MLP neurons of a small language model. Each row is named by its layer, matrix (up: input weights) and neuron, and shows model dimensions 0-127. Each number is 128 + 32 x the weight over its row's rms, rounded and kept within 0 to 255. Numbers have three digits each.
A block is one neuron, or neurons of one layer that tend to fire together. Before each block is what it responds to, as a language model described it from the Wikipedia text at the highest values.

Description: The indefinite article a/A in running prose, mostly after a preposition or comma, as in "after a series", "for a Lieutenant", "A gun battle"; also thousands-separator commas like "5,000".
L3.up156:101147089146158138115147196117128094077100151174099155099079124053134172117107069141119166085093134061076136129120136147117108133123121113166200082117134127053133122167134148160130148083136106125177131170123064106139158106047149074097102120233124113134129072133105196180139109067134115087093177125115179141145095106099127121151096118099145156135160164152175171128166114122084153144140

Description: Main verbs right after their subject, often past tense in biographies, that take a following object or preposition: worked at, served as, signed for.
L6.up194:146121137127109165129111135189127113066115052111110159070164143099106169154078129150154176112150093104108104091125132217105101098126119113167117107146136088101124114132143165166177084102176111134133093182176116120124196114129115065093155177135100158095169117138134087184133103128124096082113114123141148161176174167089137148122225104122116085097138194127104104151132120076091113144118
L6.up353:114162149180152142083091118180115077076169043116133210113176194068128115168134168162125162124128189124118144102122122133141110128108125150170113094113130133111086118146180126130130097132150106151126135142124161116171082129139163088118103151171105137102098165180155135116107070170102133115148112121138127160174116094102066141179172153131132124071088162127138154086116155080075081145184
L6.up373:122118114140118097146175108111117089094158111099108084161105136136110122110160150146129173211127113112189161127124177124152169094120172152150108145157145135143118140143128137181129103106108122139136119116185147119142123202072191116068166125103083183130089138123195172207173119104183113086171180148082166147129140126108188111147122064090080099127143122130115140123175127190128171126182
L6.up384:137145137118082138109099131111133083127189079118048118118079123067164168167099103160129159134157118140085150187109092127172122091132154100116088087094132150156116170097156154091086081118159101151161155138165089108172159161089155124140145168170128146203139139120123115151188126115179121115156120063101173170112107178120129084176163124117126055146108143130096122112128153106165073163077
L6.up389:098132108122101132151192143139118099067161120140052138138120114080116145155144154122140113128062089115071062156168139115087126117089143160179132148136147114142103134154144210122138104141098111176169165136191145119097141148183159111146182145193145145163115059148139127148160102158098129159100138106075105127156103092139172103201098116091132117139141124138127116179136103137132085120102
L6.up463:117123159116130119083141132151165116128180081101168168088181116136096056108093134059158108109102173109121122164138119146116070110102134065125162095141111080132132120147175176170091097110175065126054084129148135112111145084081147143148115183195135088156114098139200176092175130144152074164151132089136096128142099115109140160134157059097121102124136099122165135111106187141140146081109
L6.up484:106129095150134141146148161142147084127169103092104120099116155157115187094132069089114185099138161162152098161145113114194124156111107046122119113137099132113122121196122174206119124122111108155070151100166134125186069157099161105156179127094121187171122080111138174083150175095072174100083169086134140143181110065118134187085135098120120142122112149117178109105118075194132114105123
L6.up521:125126132114139131101205128122159110137170115107175137121111186122112128059169103106115140185137105161120109188115062131102155132101144043128137115119120084171154152186174115182107128047108112149158099151149101137154132186113174119132132061109116168153164125172183194139148170090157135123049179159136107158199121127188147158091133092130114135148101093113109149125103064103126101085048
L6.up610:062125100160125108126187106168166104137162142156145111094119086153150077122075096124159116179175162146136191138144119167127148118108123156096172052164143071132112103122171157154148133085136153139139131144113119094129122118048149059092155106154087166117176113135100129145141116145096149125150135096193137143141105116139158157149164080077105084151153215168131163118112133092026120112141
L6.up614:095085128169101097124156095182136151095148118159104147109142130141108115132131146163132167133107205159124132145158091165163126080158149199091119108156152105139136112132150109169122120151131086168075087148137144169109115124136128160098135148130134222109138079109132074099162119148058145132167114097220120147153154065134141163139137133157088111170187174140123088085141101118126086109163
L6.up616:089163158221073090106171161131158073116156085080108130155102172128082160152121136122098124132147095175107091155064135146144094085124121087124114112127105125138164174138138147125125096109138108147161094122196140101157170163139138103113139176153049176065117076158151158188135116139085064134086154128087130214147109144109147107145172131123126101108141106091138110131132124166110171117125
L6.up890:158156100118086080072149201152173168131182079109202195174149098098124144075181114117158117143105161120108113131178161156156145131101067068123106189118131166094114099121168160145086132125079109210143093109142167147162087148081167078085168109079076160145123131141113140108126143175113146087117145142099131171147102072143115117114143111090132136106157145112138186129147112132131174199085
L6.up910:127129145134176102119129150137180114134197134157093111098092193106126119085162105108097151119173131120105078173146192175122118132151150146107130085143136117164115193172148106115140122107129127131077132113175166138102123138140136128126189124215088121110058091144052088161184143101131066099154110155123083136174161135126102130096105159162104116110109106139072197131137117174161111113076
L6.up921:126114105096130124129131145113153111086118126172102161127133141088137126154154104134092145182155149088057103132064112135119124118112097118180137155125129108122091103127086120123139120189118085146137117145194142054150136155077115107139123180099108157107121067107130098171149112118115173161112155120118108159141169074195117121158153101176135132145201150134141125093134117216087042138092
L6.up949:134143167086115140125141176116141088146169060127165092142078143136095166128093056102163135125152167126169111136134081142117182117134136089134116125148101128128125134178143173070106092136178109100150110163173106110105137166147154142083120124165070141123092115148081118122139114116125157065154141080068131132173133050103100158109175122130150083154156120102112140136135207147143117209103
L6.up984:135103144104124079039155159124164144167175066122157154127192152110077128146118114118146180171158128133100158124100164140176121057123095111161099137099095154141130150090069149206096087145095133206154140107135103070142086159146183111133113171111056125117118101133130120102118135176121162100106153102137114179155144143114101146130183099127117125128172107119103121104114124156134090133148

Description: Leading year digits or ordinal pieces right after "the" or "In" that modify a following noun, e.g. the 199(0s), 19th century, 62nd edition, first time.
L3.up181:122155025129158150176130105165078084148136128098148149073104108103160144093100104112151095165169126112111114171194122097147140099165160120138129118113052140122129113133154098087140144140161116148178172105130105082068120150133064088109137156141111119110126125128144091187151144152155147084167121121101134162105102080139119096158130107108080110128143138134129187154113191187092084106147

Description: Main verbs, mostly past tense, right after a subject name or pronoun in biographies and news, such as announced, worked, signed, called.
L6.up103:154111097200101109049154160098136159079085072169154116140115169144062071137120118159205188173080130072117163106074123117132105107132162141116094139144119100119154091131197150151180039153123123184118141074090177117178147080087099083111116100125124170169080160121105101153177092122078101131151119080067117155177084177079126155151098085097069137094138124130169160083107091111151145121195
L6.up124:162125112146137072104122134139153048085136091113133143105082162153125087122181166137096159141102117085125149151130111112191120070103134089097096084110132133108091059076142119152147092150160067205130074077150113059154120118114109092129186146156131182105093095117125104154176068193109138121140149140150121177171145112124075139160143066121110108085186172133093144096141112081145101148127
L6.up230:090120141161123095090127168092137108123162038190123118142098164149164134151140109161094152160071159091130094096067164148170091115133169171112109162128137123178109157177097124094185040179132106144122106163111123127164148154120127085101121119127115154131058084152106136140130114103122125171151208139098082161116101166134063143138141150135139122126147096146156126120170146115148102131102
L6.up295:110110123126124171141084127098149131134181105173165164180132162101149078085157166172092136128121171049097116129097118120108156148130156139124112139156157114114112164073141167103134128112102088159150120115164122116119095170090113087111128165124076153119201108155135099196128111107203180165150100111130125156139132131136136178174141131110110131100141137112135158131134098137128103152106
L6.up363:080152102100143132108108148160163076103149111125165114154126137138174121057057157139115137172152192104174085204127089136146169125118147109126046105113096172151150102182141154170133111135130104137068114151130154103198111112023152107085108124168098132163162103138147107150178041158096124037130165098073123156179125113130117103135200090106142137155123158131087177088120121168165138129073
L6.up413:092061159136133115129141122133118081122129088143179131141161088122139120110107139152114131106107159141115197132092124140130110130153133116125170133122150104099123122057087170176140116094157115159107135081134066130100140124107147136102135140105119130132078148135177158135143140160126094154103201115142090125205172089110126173150128060183133107173191182148125192128090185102118096134102
L6.up425:136145078156148144063138117119126067121087111143135103145150053140194144180135135161128126124075207128131129143145060116172184071093154145113055057088081147133111091165147118158120112107161116134189136092161138075155154169126124107071130158131113145091131074153143152173164121136129131120142143110129099156123106052127047146155158095124081115143129185124142186120137121192134119103105
L6.up497:117156117156142091116133148186161164076175137139158160153155116111140073063110143148098134172112150123159099151121142132106138131101086114074183074137121146068105105124183159124120151132142145158089120142073148151129106104110156112144124126075075148177149063131150151128135132121117121164110153157114113201109150116097104102132179138114112119154157142113096153131108091149099085093120
L6.up548:077151131171124164073109154142113129133147065193115164140152113166096080132184156170069170160111169117187128129124050132153082095112164149124155149080158150157150172085139191119140094138150109130134159089116119126162128180146098119073072123156074177076081115120136108154148107137121097125096118074184104161195106091122092122175155084112105095135139166121109166079094159075121128085119
L6.up676:082110153144144103131136135113088121088131097194151137165108133074103116082100125165121128186085104134141101126086121233172101139097201137082113161068160092145118165176125186121179109118158078167097075083146115144150143102134150135111137049082081162143136117114107152178103171116154157198140159091100143144146147101161103157161197154082122090138142119126110142142106131162091083146151
L6.up805:099141128190124102103111117144154106114159074194213101120150123134115107158110101130068145196082150115092058154129104121206062128128218120046173157157162146105133121118113155122100158131158139151144095126152145181179150158084142146114096112117052185153095081139113134158142086129110147137160170092163113188124140136138105119143078168101132102078172148117100144166137110115106131109103
L6.up810:063108181144096120199109154129106129167150073143185146100099085167067080102109079121088129166081135100149118163102083175162191090138117106140144130090175124127134154159118115102171126125157064074179110117158059092150156126055129143139109093106115110179212107158145167178144162131125117103101173059115151149208133075142132165138148128111151113158086145098107157132125105125121135120116
L6.up863:075123122146131057101152136112125133114111146121210154126170161130078072096130093165070160127062130125148123150109067172167144115087124100139108101064156116108127083145171154120135143101144107162175109151127070185161119122089076105087158078137084179089087130135084173150125134090107125127138162077168176145195106072106071157137163150111148079185223190139127176121087135101143109133149
L6.up911:000136119163131116176123104181101112084120132115112113135132166092118101091131148183139201160071104098136138139149151115090116118067094138131141071107108153148161072140166213154114077154170119185057123156119119177167114110146126112112124103162123164179119108171119155137135125093081138137079161045090136134142169098130157140171143106082160072136124156145142147070116137093114105115150
L6.up963:130121133145095126085148136097153172127143052185132142159119133128091125121106167159097142124078175125102147110074120186182116107114117076086174163105104055138137127121085200136145085106120040131134097154133076147164145164039150113133110147125080126126072123153184164167107154125138111083140174085107132145118134130146111177095092111114100135179177127122126177154091128152142123126117
L6.up1017:046110112164176089101120112119135179137122159174131129144135149092127073121140135165099119178054146077098105150127131132144122047152197167123093096116132085098131108117101127174129114154109138164141115158114053131120134188055121110061146167110104185130153133091108117178100095136152119127097150123129100167108153129110080096125136100149106109116151216201114131089136120079062101110123

Description: Fires on the first token right after "in", mostly the start of a time phrase: year digits (in 192|5), "early", "the", month names, "that".
L6.up18:141159109155139119157206128125147055139163133090131128061138067098099112096083113036166152141135118134121096124196136187140168152147150123121165117164070160088145135146098083063127143115109156149102168120082135127106120158118086099091085109090103106084148079144146113197190122107146159126132140126123113137084150103117110134145148119069143135140158130131109195106126177133090133120130
L6.up93:169113126113116129185158131156117108105206133093191207103138099154143124152111199103139130097104109125102065139173145159112114169177115151079063119137082119151110153163200172124192171127112099127103148125141176141106169161116118121173107106175143153055123174134126103119127094129133087064163086172114081126148135116149063128145095132028129131163099131163145184121121122088062131173108
L6.up148:111123118145061155180104121138126147111175165130156148133086113153083063128133122104125139135145120084089069165164078133166122152142183176117080124118087128124163141127125101091150099167126065140101124115089120086065101124121125066147145195104097182107129149144155083183155104186189167098131129153128119177141165108149128122107112025108117074098126098124134151188100102179086104103129
L6.up285:132160136134164154126104102092114111109121095158095138086140097080125114133156127125068107128101067096101114123172113194116150119174129134103140134144062117099123144132120110113126120135163095155103136140147099147098170150092110044097167165093075142074150123108093134180255126141179114145080136112125094150115173104109068112154119092107112101117144144131121156146132154163086136125133
L6.up340:128083119106136143135209157144116098172108137154148171021094172111131087072088101084145113111154119115126113171146109123146095135149168106081111101145133119114142129142192145125149180118120130133138109077112093162123104134143106096113166107138090138116153098110127182131154119106130120093145097154152127133136150100145131127152117149129196134109126098181132184147184217205114148092133
L6.up387:163149132114076181167117155155148117147188173120159136139071068181099117176136107080155133098131104093038088157139102163177100145141136097106128154161070137095085142156097166139157136115141120105110140090176106122096153115089107141107137182128129171173105099077104125109131075092088138156131151118074123145141123077078041122199144071163134143102150128136109145153150188181078077172164
L6.up404:092149135112111144145133113156105170176158114136101153047106082055161187148132071045137152127186107096096160114125123160170167087159082108158138115091069107130153121165130165078168129141089130131181160150111145090082164123140142052106184121103076131128139119117093115165131131147137156204069123097110129175134123059147118163131122119110135085118149117123131094215113164124115082133135
L6.up514:061130107102133164160141126178099092114153152131097139070090143109112127138161132014154139137163069067084143178147189150118114122153132129116072141126105118163126204136150101115185148156143113194110100101088122100133084157138098105155129090152139173090119144151135088104201101129181143140117103092162106135157157130163103131160119096089123147120096124152140093133149143148074154158155
L6.up584:090123106100140168194181083149154087140183144116107137107099117140197166148120115067157169190103062125108111170145138148124125132197157139100112132138097123144118118152130094179184129114105087148177194171151110159066124138140168061136209169174100155143140148116165135111124129102123112165082114087064129167124158109124121104147122035087161123142141179155124107182103195093114122130139
L6.up661:092127066120106152161153148125131183056137111125183169126086130152114085087106135160097111172053148083132088107135146142183147141148125134112114135123099126045136100114148129099156150160167082212118147146144068144124171142135086121108118061125126169099125112174119104165136139153193203075103083125167131144077197066137103079140112132133147132145153093193096169188151142114105127119087
L6.up668:128162100152142127085131145193116116127163136146141140116093116108184091162133055152095090131143143114090125157109074145157106145145130073148130126153116177167063144143057098183083100158162112070132146103168161156114177139089114116139070155095115121156051121153098156123127146099049162146136146143140170152128138110160053072130161153141131122164178091131142140164179154154134100130113
L6.up771:094180133108103145154131158168097110102156117100125134092086123117093147177110100122146101162151097121153109122141114211140147142126158107101112135138114142049113151104197123169107138107144139144123169120114112210129097109075154103073164157145102136098107174097153138118157100214098095070084119142153193151146123116105094079148121087076113096152101170133115172141110161136072140168115
L6.up791:093144132149138105147167130165147090135177134128161096120103127157124081161120117094155107122065071100105127138146084158140125095092182089107082093154045137147157103218126175103185114157134093156072169111117108095138149131058143122073181168151131156190130125150139079117191133120139146116131147117122071132109091073111109133126104083084125117127110162145136121134172136186066126087129
L6.up795:130129041153155159167126122120128117133150126097098113080128112088155099164136149136099134141126075135080147134187110131191079048172142082116112085143094144106115090134096177099176130135147113173153221087168090122089099167159082118159142101182127114181103085134087098095161123103134120102099121152154173150062167141102100062163176099128136094086124096191153124175120211130097155155112
L6.up814:129112050135172165150157170115095107144157093070161157121159133157041101128182140060153098164162123087086104130215059137137114134136166128092076110154050098161142150159121141181178140094169107113131092169153158137039132130129175115151124164142057172108184068107125074118140114182150120161145118115153138107156145144107119196096090080137122067131160102110154189178137151154149125094130
L6.up1001:129133135091110096119096121155155083137129035145179189067071110139108095132139104130143113145093129153156131125135121167168161106101098105095107132084086151065134085099188117135118148175143081174106123158131085140097153169098113086070174125145093144091168139169095161098133090172182170128083112116118121140119141096083056127152161168096159109166168175147141117143113086070136122177126

Description: Main-clause verb endings, usually past tense, right after a subject such as he or she in biographical narration, like asked, sailed, scored, lived.
L3.up768:085129145155095052071191140122125096112182104144157210140126086109129073061189105158142122129125147099135143132091083149140087105171160127139130104090119103147159127169071125110175121082148049137103130174147132131208122089089121108158162103152124125153087102149097150095170110094134154137139134106163139142121130134086057161122138171117189151150166138149122147125072117104150099125109

Description: Main verbs or their final piece (e.g. "-ed") right after the subject in biographical and historical prose, often before to, in, or an object: began, started, lived.
L3.up996:084129164137139105067148134162139120112169064166114152138106120127119103078139121162121160198152159130173169118099135205135114090116157137077124098057132088166114110152102165216156060113143063141120105157067106137132137135102156076149130157154059148160130135151125129099156154118100147131156162134190078157137168150153118171119114062129096090138189118124137153120127121139146071089138

Description: Tokens just before a year or date, such as "in", "on", "office", "Established:", a month name, "c." or a table "|", in encyclopedic and infobox text.
L9.up78:143173105162135125143136182135155120119142087159201130099155111098125098136108083135119119132104108096132103095129063155155148136082138121076178111137123212104135123167086134155115142169159107142184085123101171104163155102106027054083097097099048171120140133149158131156108074130133141110046104113127145155121148063117051080120149180085119103153176146109140144186154133188146107134112
L9.up276:146130126151116108142103119140138104142110089130157162069108115113162115158115105077170106117081077101117168136112085217175123086160126085112152112154111153119137141190057201104117164134165119126138151124102097129101167168149082073122129131111060109143139065129143150157152128125113102098108106098126141192088104134168043134172125170113139103149160160119133127187161173170136116211172
L9.up331:103171097145171142157123111143123141130186107181191159109127156102109107137140169090083145131152134095096127112167102165147140125091115141095118092129108163177143148103171132161171146135111102134080172173094185170129174139101118041123153145130091139151136126147151102161074073154166112153099138096114087128083154079102099094189119153106152037076148185107133157198168128123113112188106
L9.up630:146145118184148124141129140140132102134120086119172177147088125142124117093129186086129089108112100141093114138171150107151103149140123050069183091124066125119147145146108183142189140078170110137103092134126120133134142132136102076164135086114052097114099089125167101178158099111189158143134160146162117215094147128203152134167106135095189112125120131109104171222119096127157089136115

Description: The article a or A opening a noun phrase after prepositions, commas or verbs in prose, such as of a federal campaign, a total of.
L9.up151:079146092179155168069140216171172106099096159127130109101146093159148108137077147108160145120079136105086130153128133136133108091143196118177145053089048126082168118190102140120149129144160098091188159157170066096126109106096107122133127160165117106156145085137163148182165103122086113143138092089143159159114166053090095137160118109122139160133138138121114126151169122148066143114119
L9.up181:045168063162155163111160149126168142116109135121151119124112125098153139141117109077167126109142175128115096146132198186117072094122119071157137058166123119122164150085161158131138120101102147125191175163142074087151075193046125108099144096135073142096154062137157158135146118134108126117139110097086121165142099154112113113131173147120148156123101144142100219147093104147142143141120
L9.up457:093152104212144144162143170166147161103170165154138121094108139107131099114134069116092159135133111138091126148174178119123142125154120127176193077152111091127119126126100133172111099089152103188196150126116086161086103133157118113101125096135065146160134122084131171183092069129156054136107157123165194189163180044122142163164103115126074164162140108096153166113140106160103100106096
L9.up808:097132129150117119116156170148151102172139161107161131102121111119180108116095127052148125171040105084060134140165200155106133097140115121150147089074114135137138147141081081169103148126162130097160137180169124126148141142104164103132101116175106099147094083120112183180106102093132105127129124120123177138089107083119136071190150103156134139109174142144132113120137099150102103153127